{
  "num_hidden_layers": 15,
  "hidden_size": 192,
  "vocab_size": 2420,
  "norm": "layernorm",
  "norm_place": "pre",
  "norm_eps": 1e-05,
  "qk_norm": false,
  "init_std_o": 0.00659,
  "lr_mult_qkv": 0.4,
  "beta1": 0.95,
  "schedule": "cos",
  "doc_mask": true,
  "train_tokens": 132400000,
  "dataset": "wikipedia_en"
}
MLP neurons of a small language model. Each row is named by its layer, matrix (up: input weights) and neuron, and shows model dimensions 0-191. Each number is 500 + 25 x the weight over its row's rms, rounded and kept within 0 to 999. Numbers have three digits each.
After each neuron's rows, "fires after" lists the tokens most often just before its 100 highest values on Wikipedia text that the model never trained on.

L10.up346:487482554458481541551493441521525503489517495468500506509503513491530488483490505455471478494500450487478466504478460529472508488526522468484511502481500529501501504567520486511509473527501503519499491457483504497451483552545486465517487516515542527493498545518503536509502500512494499499510508497486503495496530496498526470479497506475490489513501488553494534508505493479503509498510490556491505487494476557482503525533489481493495514515548470511433453512492500471488504495517495452511495557540464485515505543537484485415495469531500491515460516523453483537525506509495473481
fires after: " G", "M", " M", " L", " S", " R"

L9.up374:492458515490532542502503492475521540488524463564439502507507453533505473496492532529506512468522451514483485483501518481532500506524522481528524523544499506521535520519505492475466497499441472466512484490509498489465514480523493496454492498490498499501511502511493486499497523449489527495493515497466474534520512517507530501448480529453464538457497496525511464506494453507473488494497481517494505470492482529479506467471511538463511473516491514514505521515459505461504556526504487477564543499518508501515520476499455512494489482524516480482510487548540488561542505496519507443
fires after: "2", "0", "1", " ", "7"

L10.up327:532498532513487484499501535497516516496519504518494520491481488492509461463512509509500517483500489494472500496483536465495454524529522527524481487489483459510503493527500474474491519505502462505524547500482512480488465480494468545478521509480487482543539462480481513537477447484449459476540541501517500486547534536510521518475488516511500473472516490482499511525464526498527504534502506483540466484525437477535508490477501503514493541510541521515514478483479505493521525504481485491489547508467491573510483488497514470491546444497523523494451464476452527499550478540532529454
fires after: " s", " c", " S", "s", " more", "S"

L9.up349:532501498490497514495454489528499497502504492516535522529501514487488482476450478504530501504482492554488515522503534533494486458530484484502510509508521476483478524497472499499585559511528528495511469536489502451425506460451478488497517511436486528495512521497458494491522495486511477537472564494496479511496514529499537523509458462526507487554491487496492504506490509474526480515480506490513472558457464518495499478529457510511510548476517519510488489498457474517499488511459514492497515503543479518518520482518456500507484499484489504454499500529563533478479519494491483499
fires after: " ", " the", "2", "8", "1", " around"

L9.up553:498534511509494479464519512481508498474500488492471504476499465513502489467531474504514522517504471488517495524470513482474531483500457556489486501486517496498467441529489518484471492550476522486498491505465498458479496488517524477566494512502508504526486473523473474524468480483465506454448530529483508493465460523523500474532479478479467504505474503515481517522521472527554514520510565524520510557515496504485458460491514505501517499502477479506530481527493456465491515520548502482528516514557482518523487527486511552464465554488519491505489482539539494549533506524502530506
fires after: "\n", " a", " g", " the", " was"

L10.up176:505488498459468475452501524462500504512502492497494516502442511507513495555510516508497494473538486490479477523503464493472467487473502534478507519462495504505487485496491515464536480509480532457529478525514484497547510475492482538504486507475495461489488540497502505479462486489539516481492533546522516523503516549545462533491493535494483483481465478515477536541528473504550482510473458511462503496541506546506485489497481513504482459545559506494556462483510528449504495482503474512457505510511569507453487494516540516488516512517520494519537498516515489554506490481473476491
fires after: ".", "le", " th", "ce", " ear", " w"

L5.up283:531497515497537494462515468488499575507512531490513534502508432488507471532490497500487459512538491487480510485503495485500505498489498522478485463484513487474503528485530477486480501471537481485511502522474520455487506510527533484522521484498498466497480496500513487516460523481505475518550470554551504535517509477473504450491508493522522525508475506532499484469496495527533472476493478529471423521525533500525473505543532466479512550524465476513506513506498488478487526521491463524522499502527461479506464474451511504524475468531497512448536530505529542470531546474481509481
fires after: ",", ".", " in", " of"

L9.up243:487506532541482540497506462506503564468469497501501549532480516497512496495522521480511448500464509464540528497453493518523501491501571505504517520496530525496521503541481515466475526483526518474474512487464459470491498456475475504480521448493543486491505512520491533514461450493472523548550528491460520499514489444512529467518476530478471503505484521496531536504499480486532517530500481511528498476489492505478515506512514496511480500481480488520470475523510518471477487496473498509503525440516466502478517512523584496476482491475535530480483475513483489472540506530491513500
fires after: " one", " P", " of", "l", " in"

L9.up177:497467522502498500518495508476521474491478492496496503519546538498512527530489536486539498478472478480451480475486487493503550496494488500441444489483504513533512506481539536504501528515483481508499505505489499463499474495529534486521465510480462485484507543481508486454495520482475538509535541514514428529498504478531528525461472521478512496439484469487534510487474522539515481475483474542515506477529488512531493509516471525490510527446567477558523451520456486472493483507525530505535525493455469521483502497508483525498472514461538519507479483526498533499499502499529500481
fires after: ",", " ", ".", "0"

L11.up182:538536501481516481523493509462500442489518494516507511527530516545502466511500519510519485498487559483491494501503469443455533478517496506480506482540507506523504528484490529471460506505496486491531462490540527537496487491544514491494452489429509513474541521473454518488525497439503487513510516454521466533485457526497484493490552462508499543497509470479516479514462514510485490489493491534541494523502501541500535528498477477458512507477516492488512487526515475472498544531438457492480470523489467499524545500528494489506485497495487525479519524522503501525509491521459498449
fires after: " en", " ex", " ent", ".", " "

L9.up474:508498521443522523512468481479502497506472489508532476527492501504495493551467538497495480498524496476497498525489528533511526488533484541516492492480525482519527466494507513480548538495455510508497469467470510495504507480508483518523518518463482504446537482504488529492521503519487488482486472492509493519445487489518481456473528499510551477522536505503528469532492504473571460575464503500435480505541476491489540481544490477483502501512485502498512517512519518485460495530548479537494509471541456512499523514505513487434475473493516477489483508495502550493484527484462531470
fires after: " de", " and", " des", " for", " of", " on"

L9.up438:544481484432536555530526482513533509493448490498548499490483520496473488485485467482493459493483479513478518517502537524476485473476463489470486468497483494492500517478515518506503521512466535479499533517508473478442498489494450473499512548514514483455499464474466527534497496499499493533483516512514518515556511499547467509476493514461534461498521502472520521527530532507522480525500523521546460546533496529461502508503487495511536517515488496500539522524512517466505508509484471493515506463476460507510512451494476446501518492486553485492491487508502532469444490515522511538
fires after: " the", " and", "-", ",", "'s", " for"

L9.up550:491513474510469533505529515480481482523489467526503542502482495516489514477511505504530496431507518524513498520484540505507504519488440541549462459509510500519471468492552495505480513524502451511454492497430521488515525519507490555537498465485495476477499511479490493523485494517494498555504490499467511489501504567486461532479497478505524503479485494541507526464521463468536502518505514471461533492510539558471514504479472474454550485515445512536462475497523471477510495489510491479475488481487464532510517464544521484523529498490479504478506477517505533499500498526509511486
fires after: " B", " b", " f", "au"

L11.up81:493540486512533539477528515521487517484533545499484499487523525514514509512555498493474486495504472478469543469488503519501498503505506506468483507448480520529475485524447531493495501539518501492489469526487493490498482508527494558502493522466532507496484540485496517501447463479490542516545475548547483542512516451530484457467519497495503538494479477500465531475508529454515435493511492453483486504493517503490484490501517528513508498489479514466514518451511500448552482519499470490521538511453503477463471464479515499542521504514505513492533502515486512518470528511485516435
fires after: "–", " along", "."

L9.up32:472504496483475504501501501521489513532490487538489514488499520489530482507451494526509514497489527504516560534468504532500453504468470516546557493475504510499467515485535548483506492513498529432538505472505510496467521473494531480521513519506494533471509508521515542500497497491517566480458492500511498469482459533472547474510522536559493515425465514459512492473465490491519516466524514485483494497478470510523494486501502509485496508503507476482508481543484491471533508502486545534537507514516469508498490506483480519468507447486426489502503519455497468550505480507471521516
fires after: " to", " he", " who", " that", " which"

L8.up526:453496488510497543519496472491501517552500513515523492449496508521470529481422486496508522488480479503541521473487511440540470486490497488509499482483480500485523505486490475484468486471533509513475453503520480493482476538528489487485555503508477496499503525512501505466525462487472514528486529511495512477513477581464521505485483539504521501513489501491531491492494419531478492530487499484489489505520468516478457471509490503511497508460515541492502509460499536474508489525459486530491537490490500496501499510543519535482507509539510541546505529498483492514511460534546577481
fires after: "1", "9", "0", "2", "6"

L9.up279:481483487502496493456513540526521489514529516532476562504458532507501479525489502489528492519488519519484491496501501485472430480486511531523471496454521505478502477550520517498519506501494521483502494506498507526460505528499537523506523510497499490485526509506476492485511485502544477462526550549476453516523469459529513487493480532468492530452477499492514547491493477499518444516457515490533477509482475521543502499477471465471490522509517516486522502513509520467517538455501471491530510469517515537519498461502501478452486478497449480557477475507566515484550491501548518492
fires after: " to", " in", " p", " P", " and", ","

L11.up351:496516516482502514546506512546475482519514491484508526429501513517478498498435504516487501530472478515503532476459546501466501507503499507546510485522526508507498516528496486484521478539472487477491466505460446429548472499491498521467524480510461521510540534518493542517470466503497511491503543533449513522460498512467495524500529521504489490525520444427509526515428478493481486504490526531504514513484478514491536525509469509479475503474488485487517486482529518473523496475516496541502497482497493460468514519543513514503487506495495522509472484508528509491493527470550515464
fires after: "0", "9", " In", "1"

L9.up132:452516524492465515529537464531499498501498499530482537525493527507448469500478466506484523529533539516523509521482465541480522461489487480558487495512517510505508483519503512506512503517475495477463505515543484520483532470466507467494513539471518476548493526510481537492465522471462519447518509526499471513502509466539484507436555508496509509514497457446509501460525530472472495485504480559502473503501508506498497507515493548455491487468492471473518503552505516502482499495538536497489537536477540512524461493478465509485518486489534471449480480507496524532502504520509483502
fires after: ",", ".", " (", "-"

L9.up227:498474459489524539521498518491469446502556512524504504456503488476533473485483472446501493492497540520535510496470518479515514520483470535529486504517539495512466469476462499460471512438486480548515467531506540499502514570490511512508489491560567473523515533470529516504548532478478492516506471504460491477494465512495453507516468479484495515513520500534499486498498493493461519505527489519471496512437512533503512499500474497493517516481523472500499484530485495476471482490506501485485533551468498456520510509507509501480472512484528505475502520534518499459504514535557507482
fires after: " b", " e", " O", " B", "b"

L11.up432:497508529448558545485498490527510542471501505495485549526475480485518463505495509502535440514509515488446463527510482515504542469511529492488540496522493473513513463483478489516455460519498470519504492467518518498481506500510492503466485532468510458525507502476520494529513471478491508467493526474495485526509560495540493489470500545542552498471511513490465504488474462528492472544519475489510542532491458505511497531505465537520494513524505431467502489473482493522489487493499506524489543499498516538541506466507513537500456510502492490497517545509457506458521480514473530490
fires after: " ", "1"

L10.up58:498499496505531508454517520521531492508529526484489506484510501544509485506503510527491497523535557461443447494505495481493494483546502522513476496460550505544517523490537527505510512513498511430530552487520458507474496525466482488457537532549498497471520517498480505478482470508485499507475514495476479581519492527509487494492486495478502470507488497515464530476498527504474529492518500517489507477507484502536466526470482478509479519510454494529527462497502493478518526482505426479491503504500517528441511526524458492543524483491488470487467489503460483446474537522503494514
fires after: ",", ".", " n", ":"

L10.up227:524542480474508501518516510504517483500523482499497480456503495495578502494514524461500514481477526500503502457512470506489481538521496482498488501516499532500456500494498475483456481493432489533547480518469467495512507489513510484495481508490488500538436514454513494516457505471498542447460530473480494526494497502524487518482508459483472510517507484465524463479522513487510504526499502566500469497499492536502521533527484528457536512493501503550512447475567488450488489515496518519507503545472501514470527531532484521491530521511521467495496540481526548493507451513521526498
fires after: ".", ")."

L10.up540:478507533496526508494518491463474501515512502489514498508470489501515530489494550508489506500523487445464498492489438541489485483542521549512525475495504451475507507518500522482476515487447504478539489472534501469488539483493561452508511470496519520473498496490491473509532508500520428531474487487474489564480527487511504530470536502520515514500524514497507513513480495470533471532517499513493479509538490496496511496523514489469512478461536496473535495515542468495493472530507469519504548539462493505482536530511458502553484520479511420484507510553487459493488506479518491520
fires after: " ", " m", ".", " wh", " or", "rit"

L10.up308:478540534555498484452498477468503583499506494523471546510544519466498463481476521461534529492458484509531478527502462485516494527470472494492483438519498514478492529482493518506517499549528505499483537497490510467484504503578501480501517513507529493494541513495524525526494518488502521443491515492486508507499488494502470469497500478506541513534517506453483508491515512493484503522472514446539501490438521500487477545487481537488496484458488469510518517515511467509474477513470563486507468499531474486526531450489499469495498510491488507460516486518480529525514526509494476489
fires after: " ", " under", " at", "1", " on", "′"

L10.up345:483477498473510503515527486437522487457491472554470548498527528487505481503504497478480506522491572499512482525464507487459513476510471485475480532504510477457490505509515507498532508515517531499478482490522496486478488458547474540488524516482474501448522490449457531535476532463504452519535494507539496484475535518502488543487503482500490507523493482540527513498524523492508502514489490497498530502507490533445517479530507478496505548565480489481496481520500546480441526482500535515489525467480515496512510536503519513546431489513509494495473536474478463508501515496468525496
fires after: " pro", " F", " f", " comp", "f"

L9.up498:526507477508478531514505473542488485470519475463504436434506519479520488534506523512505485482518484498468486502500468508508526494537490482488490517481519510499502491523509487465516551487488486496535504485510499535523505508487500485500506504503498540520547528516455515495534523482494481496512506497522463514501513525557546471487497480467473494521468454527515529449475521571493518522471534573506517483468524501468482510464515509491481477541497521488505480470508461489484466496442460507487542490491514519506504522527463478542503449482492490495474456534503457513520540533511514477
fires after: "O", "U", ".", ",", "N", "A"

L8.up525:526509514517498486498484451509495465538496461530539526495444549461538483471543524452518476501488469499532490463486484495505506506501492493507464498498521483526485484490466503533482464496484512480498472481536490502513490516529468505512490479473499543456472487505529523487513517496535506513506485506498469460509515527544501486497495444487468528520489489520538570536524490511511510511528510509478498466513499479506484492520491495491550475502500494501497499532451433482485528535487517441517470530500499487504509569544477505502478513510472511499476486519511523416493545530492502515
fires after: " T", " t", " K", " C", "C", " k"

L10.up406:500508491441571515509518483452467445519580489528495522463501516505509489535517489466499528491503512489516481509489510537471531497478478516497483508517494480501471506492552502445467509488483477527492433531496523508479497485520497498510461490515499516490508494507505471518498492447450560497521536520526516492499506485512501518495485481517471494543522442505490505481555513486528458525526519501490469496480481537495529437512500496507511512515522467479534454512531525495495492485487513541526505502449503515506509506478518508508454527484490469518472499540463540510488512511516485464
fires after: ",", ".", " des", " Des", ":", "0"

L6.up75:504467472469533498494535479518524544481515501511480508506478479491496496527456495505478482529523446530475452521553520498467462515463524526520567497497509512507471493495508518475499505506502509508530508529489542502474507545494446481537510496525526502496530490461511529535505509489487537509498455469511511483493507516557486529496481492507520511496473511510481474470530503491492482479479504500471498468507477536472478485493481532465536537533494491459481528521514481494501520494539534525485421504467514541515513468460467517455510521508483465522447516521507562484507512482497512458
fires after: "1", " ", "2"

L3.up359:513460508497494479529465479527507552498501481466512496516497551505495508524481483483521485543517498517491464516458496543521481501554524456539552495509504499487540502476491475529481516467486528533500490495481476502463454492496516504496501507482499462482504501500497432474515516534505493531492468518491522534548532464493537458532530454484532492503516520471506511520498476481457492527491459561491457496494473485500500459525497490550487518487513468510541485520500447495462503504486487538491514508547499487509469508479432468477497502478503518543500512523496517476540465491497517489
fires after: "\n", ";\n", ")\n"

L8.up537:478551536504503524495465472485507504483471467476524515518514528467490524494514488517534491521488479514473500488472480507517534489507508526487535506505513454528530482477516535490504482526486530475496502518534456522498540514484491499496535522493509454499526512501516490536524489534495451508493499498440468476484486512502513489460507468506508498549469462446419494498523500447474516490474522491504501526432477523483498500511467555491525533542478476508507516486482514491546500477480568494478533487500456480494549488491462502503493531464492500512513532543496514496475510457480499537
fires after: " ", " the", " The", "1", " a", "The"

L9.up475:505464506520492475471425513519499471498529497468505565492491516509506473551506491498525491486514501498520522483441512541529516512454489476483476514449494461494505524513448487487509492530487508468514489503534460516488470459469513462502485473524517507537504490512515509470546510494516472467531508502505493504490493481501547510471485478445474518502502500506503575544533517551500542489472520496490514538492493445506503484502450516508497495509510493503505539538504504507499533554434499493547517483519486518511504483487558477491514501502468473508468480469507537486500483506505487510
fires after: " a", " an", " ", " T", " t", " elect"

L11.up157:501493469466456484480485489549492490492521443503475501453524476522489529565507512570493451526492519543470503465536454453521495522525466480469502534519471511493499475485510498489475483508483498503505517502506495496510546456512526528507502477473482498487472500446523522549511525486501506502463515524470478502498506494563526482487517472465494493511478497511487464467544538538501492513542518507522497460520528494499466509490532511494537522483469499493535463496498511498516481497495487498496501496515504502496507490499447514531509496501462485568507522497540511527568518519522487458
fires after: ".", ",", "um", "re", " Wh", " as"

L11.up451:473503493500448517509494539465483492517494540471491501513517505496514479503504527539503504477535518552497446486497512524475488504481511500503515502501510523501496508554509472485510500476493485512526503481505482537503487471480513488493504530489465462530521509457487528466484499470503491513529525502492513484466520553486484474467478488486452521521506460565532478517484503515503534503467498452514497529520462480516476445497492457505488525461499490512479479543531501479461517540492534517514534516510491519464513501490573502475471503514548430550469481530466499483532554483477524484
fires after: " S", " s", "S", "s", " pe"

L11.up88:523496522493496512514510478495511518461498482489494488464480498498486522511480514514472478486476491505492508490459471518482521476473495500526470510494493470472483540515511470523495487475484532505468541556495532516546502511468521516506475548486507499496531551486528482482540498499528469493480555513476440535512532517549464471520540496537509488499506435441505505484513504492493531538482507471515501526490514514521509503499484540519475528525541526521532456509490498449462472500522487494489488479496461508484518475543470490544473549480496437490490548502497517528479479508478477448
fires after: ".", " ", "1", "3"

L11.up342:535478489500500538477542539566526500496533467501466506472459502475489510515451550488517513474493518500543487438462536498523501500494503472465478490485499496498473498486463523486474505519505473486473461502482509491566511488473535474477477540506478485541524512499497527493529494494477461562488505449534507528484496510503514498450504527526546532482493515506478524563501534498507523501472478490484501529526509482497523466515502473513518509471521517467524497485504472533535490514475524507470442498475480503480498512456475532501469535484552490471503518502513474468536494494507496489
fires after: "0", "9", " the", " The"

L8.up195:512478534477527536502509509521510484495520500482513503514482530525518494460516536498472500480508522481502486534480519474547507532558530487556533468464509523496466471506473495452489502520497551469453485485474486503513523524469508522473505482512472469463504556526475538469468496465469474489450490532563456485499523525488495514499520486512467491502546498482527489526505509469494508497473471506504493494471532512493496510518492476500486525513538443446464496511468510520499536511490498435501534493470444522485501524529481505526521489522483470507500558511482491498499495461518527504
fires after: " M", "S", " Sp", " m", " sp", " S"

L8.up135:488490501522516514513538508538491482473498515500503461535517506448477491489484484471525537444480494505497432495465489510467488493534518483480483500485484469506457433470493501489535482500449473465485526562485520492505508495498569482520514533501473503550510497506504500498509444523471517505512505486487507520528488451546497478493503482495537531510482505519510481491503492492499543521531469498519503518508502509481490479539565504530498505515529519463526532517519503464479503509488483530488547516526563516478466523485474503482506490475574519467501496484500483523535516475502479467
fires after: "\n", ";\n", ")\n", "-"

L9.up80:503516493509484537511505516480545522480484512463500504505510475481493462509495513518498520482525510500499446476511499517476467479453532551503498495495504486474471524520475454445525510497495431493546530495465510493527467500508500498495513490507554452512496444483510509466452482493474527534509502496506450550530492505482524527525467537470514483540524460516515507522495501478480489540505472526484511466485459509519494522509490432473490499465518548511498494482503527514511542495497531529498522532486479530455511490484468482483520528520540515503514495531486499504572526526510528486
fires after: " S", " s", "S", " me", "s", " se"

L6.up491:494468495498471512464510520483496499492475464536471532493519479502541480496506483526480527481501512497493469504516485507486473476531490491525582500491527511533471505527505488486513497478515465513495520502500529494489528494512444496525538484491480493493507501514543516539465502474466512493475521507474497470457497436538471520450512501534505469498512496481528514492521523475483472490478500542483487487450508541521506528542505452507514564484507524497525470513483486462507513521516497474490491533525490466550551531525517473512463475504483475488484520541480557476487569461484531493
fires after: " R", " Dr", " D", " No", "..", " L"

L11.up54:504488515519447517542474524541490493466510492498500488454484475541456536485479523532528532500490517488497492496472506485481475474480515556474480516496461523462494513461555459461521494498431516489466492484501502514478475515504481486515499493509514489476484535502509484455510504491477588525529502470476454510523490501481525509459505504494499522529503480547500488538464510533512452521479480550509514504491519497501515483551477532486517514451514471548512469496508487482508517504474478563490500492511525484496503504482493458503475481517480491514522490481513544537498535484540527500
fires after: "1", " |", "3", "2", ",", "0"

L8.up13:552500552474549517532493467472514481499491485455469463536487502482475503491496542470490532500475528512509490522460462560518522508519491521485508510477534529498437467456486479513525546490488498506535549506481504516474499495477488471507501502545509505519509470484460485502480492552493482525508470502504480503490464506503473472501480502549579476517468489515523505525512489496489531539489460492493530490513533497527503444503523501523525512486526487482523516514474523470472522509500499517523501504514471504489461513446496436495540478515538501503517500492509519530483466461474504469
fires after: "\n", ";\n", ":", "ity", "pe"

L5.up501:538482510518479507525526499502506484514522497435503541538538519458481510495498467465500490484478481492499450495443521527451461506500526486492483493469509499484441465492518502468450513495487525513550518512515502524524492453529517492503513507507491461509521513494511480524511474490469482492508532493497499513467519455536468489539486469519517488532492553450542550521506525482465527511502481514529509488502474524481503496545536501519485457496499510505479464491499474475511496511517503514505505510555502480459483510462487472523525534474508482490567468466471495504517524519502556542
fires after: "\n", ";\n", "-", ")\n"

L10.up121:499528502479512561508503522499452555531514490505449512535475514521511505549471542496502523534523526522475467487506534513510487519452480534512493514470503508527456530490453468507501503476557500527517508505505521480498531510535516497459495538534535512492539468480494469498444484442517502562474507485484505517458499488493507493453512479505481492506500476500463497481501468484507486477481481481491572506513473504466509465508494536455497509526501499499511487533489489480532492479503475507519448507497495488481540501518483516539497483507489481464518550517452475507541484483523474486
fires after: "1", "2", "0", "9"

L6.up110:494527503463503508502483516450461469456475477454506534509497503473500495526507501509482467512497505489466529434547531461540459484496508468486516497521470508455483532510472517482502486512468452511504513502512484523533508535493475511512537516489498514494482508484520516533530500519503493509518551536463456460512547534539515515457488484506541509486472532506476483485517531514476526503499524469507504526468516493524495515513490450439500529507458473503472510519485539475556541528493520516492524514552503496488500514528482518486513548517461472480489485465516497493528540474468475489
fires after: " |", " ", "1", "-", "\n", " -"

L10.up55:467543502497518542505489492530480497485514476484545549493475492505518477508508513505545505508526541477504497470471460493565512467451508432537490477473501503523519526521544478465506498503529490493490507452530484498501527486512525523477508514495535495502511530462512460495499485481463543488524506470478457507527511469550471538467472495501489491516478507471476494473503480529481487511533520520485492445518519535502506489525488494487463508487513509533514503552498485527480517500457527518529508506491487461491460509476538464518484447520462511441526470491469514499510549520493508531
fires after: ",", "3", ".", "4", "9"

L10.up558:476501503463491496534436546530518492507514494494479531501494503486480480518502507487477493504505506522491517544475443482504461492513528504494518499476486479438466522541525550494455501544500530444525480468464489537510504502523542497475522530453510456492500473467489475521525511472526496525481474480500450460516497547507495484514478485515481497510540490485498518529502481518531577519527507462470530480487483442500504494503508482492496533505531471526548526526520468502506484528521481478495492499494508490517523510491479482486526489491518500479532461446537516515535502533472533486
fires after: " he", " she", " to", "C", " and", " He"

L9.up131:488483539486473478491516498504472482478478527474496502485482510479555479492469508482479502503502494530549529489489518524473524517473518492481484508459529497463489489513483528512488525515513549471547497488513544478488518471475541554475537488531476495488538516553452545488492494470530513549527510530471521486462537476519502467531481501481496520454516485498540481495519486487496471530504471470493530504483517499525524505478489526478480516527485449504491490551529479468530465463528514491446484471478514497492565463459469493528541477473516508506511496485524497486530513476491536493
fires after: "p", " p", " stud", " P", " Be", "l"

L9.up470:509495491511544514450506511472493445509489479519486461502506497491529466493509525486496485510495538516544510503476484487459527450507466509508543506470535483468491459479488530500525525536511511485459490507487504488511497478495512498499532513534528527514421517486537458492521493514462424490521497505467489521503487517516491523508523485457510495522530509549515531495498506506500500508481486537515513502492490537466480488505515508506496488524512500500495524501433490485518533483499453450517519524508525495518541554489527504521469541533531414485516462498480455497528507519497536487
fires after: "-", " f", " the", " F", " st", " a"

L8.up397:490503514512499527466500549509523511511537470519473494479488501466502497488546543499473532453467496544511489481513471479535512462531470481491535484492527459482470461535499495494475528537511519479492510484476532453479501507488451512468492480485495472480512490487514507474489497494499501534499508478490487462505470466527480532540511504480529528519536504513528497502502521486482517508458465534516520525501516532551481530472512493491474536534485564462490485537503468465482530504502518454542535551484494518480451481504499502536488459507535473489500512537449529484538486483544502522
fires after: " S", "S", "A", "P", " H", " P"

L11.up479:480518509570504504490486519470468516508497483471503524515542464509540492566484498510456540516513479488486496472503482499488514497498482476471491474532533481534509525508528498477500497502499484519519525529507544499451482448517528489569476491503504523475518533524526469522497495493509488454483513467452524561489445493542508520483527495521507457504485453450482527474497504496471482495463524596534490470498462542515483504493514509486509518508499497504515484508531498475461517512507468482478501507503488487508501491507452552531496509524513507501474526510474512467492478475493501483
fires after: ".", " Dr"

L11.up345:500488540477498491515488516499492492452468507497495525502486473485482529494545516510498481497493538498504491515517503499503490487506478494472497536473520512518473459530526515544486489535478497499482462477458486513510484490534537459500457510479490495504503490502508484505501473514483498433488527523536524478467540481522494504499504473522488524448494470437546526541537515486519515522433502479516528510446494534509492514494486500484501501521500494515506513551533518485529466489519462496518538493437509535474521477493504513562507449494550489466521488503467533490567560478491504494
fires after: " P", " p", "P", "-p", " J"

L10.up433:489513488508465501511428502454508514541504522483465532489481488483520515474522516456509538521516530477515513461477476502534461484495518517500464509470484484479500540481516516505477466489475513518488494510547442479504496502489476462508507521579466449465515501531529464525501499516510490504491520487500525498500488512526513484491511519516493519495511485485511538487478490492529525514482534479532493557458521494495498482460515485508512495529512475488494525501519467485528511530452541494485523508535512470499445502473566543489516508552478529457485536546476463474500475505470510481
fires after: " T", " t", " R", " received", " G"

L5.up66:485490481494484532513508497538506500495509464481479516523487454481481483481515485504526476478497540450536546508510505455502468518513528484542501496482478496520493507520536510508481443550525492450474512532535479516541509524470487503495481495496477453519489518482501453481479486488451474562514465515500511495480517491514442519493476457488474511509524526519501487487532538511473510516510539490514490462502507494485464500525495530512495506510510432473541511498493522482536510482533462517513513549540460464502529535445512505499461520476500471513513486489502509504494535510506577488
fires after: "-", " |", ".", ",", "|", ";"

L10.up54:479466530498458522489470470525497489540500479482491523510500492477527490481488471512479489483491499442436443548473458483518475500485506501497518519468494497536493490528496519506490524488512527521483452485475527517494488510521477488491516468527508519476510515559551545500531476497517467490529511526488510489463470529506548495460506484525457495531479472517491536529507537547499489522492524496501477511483457556488495523503499546463511513533488489502495488478481477503486493492497523475479516515508456487481511510536519494454554469571528507526505467552442506510508509504497491489
fires after: " G", " S", " H", " N", " F"

L9.up281:476487520482540553519479518502491477499533533539483535502501481496483484500483491533486491497504513504544487431518481507496477518525515521471465558461521468525515516499506464514495504502475484480467471504478517510493491535522493516483500510495526510472502480474486474506552525480507538468504533493479498565494480500500548507469497535461455485527478475532539486503503499522516444496495493468471497477498542505485443462484524547508484513503448510489522514479567508473544564485523497505480499503508546475454481530530495491528515492478461464496510482499499516539512486499476500509
fires after: "–", "0", "9", "1", "2", " "

L6.up469:505486488449507543492518513521537503498487515499529489516484522455489497493530553469475478482469508535509507499475480476496456488537479467507502484503515512518515496490552523480540518505483477475518457490463526513514466503486480457517520492494493544462491506521510512507478480508471502505522510511472477480544481513490501539469510515492487505537514472498507561524521514502470513513488514534558485524480507509490515478478545472489522524506502494416488482550484474510523501505465498441498544542465492472541457523502462503524514510521542519517460464513463469474508498458503512543
fires after: " M", " A", "A", "P", " S"

L8.up52:478475512470518569529452500477470516513516510511550487519479498486502482486463533491476494510484501501515510509462557455507482507448537478496491515531504512559498546485517455496536498512519461478491478514478490488511498552482486517503521470495490517483509518480460472495502543465469475460500546518491463481514501480507508489451505527487459538481478487514521514510454416520480519493498528470480499502494536515481506529484491510475513525489483507537500536477475542477531535454516484513516508506512510502492503506541522562506455489540509502502534479470510506526526479505479495491
fires after: "2", "9", "0", "1"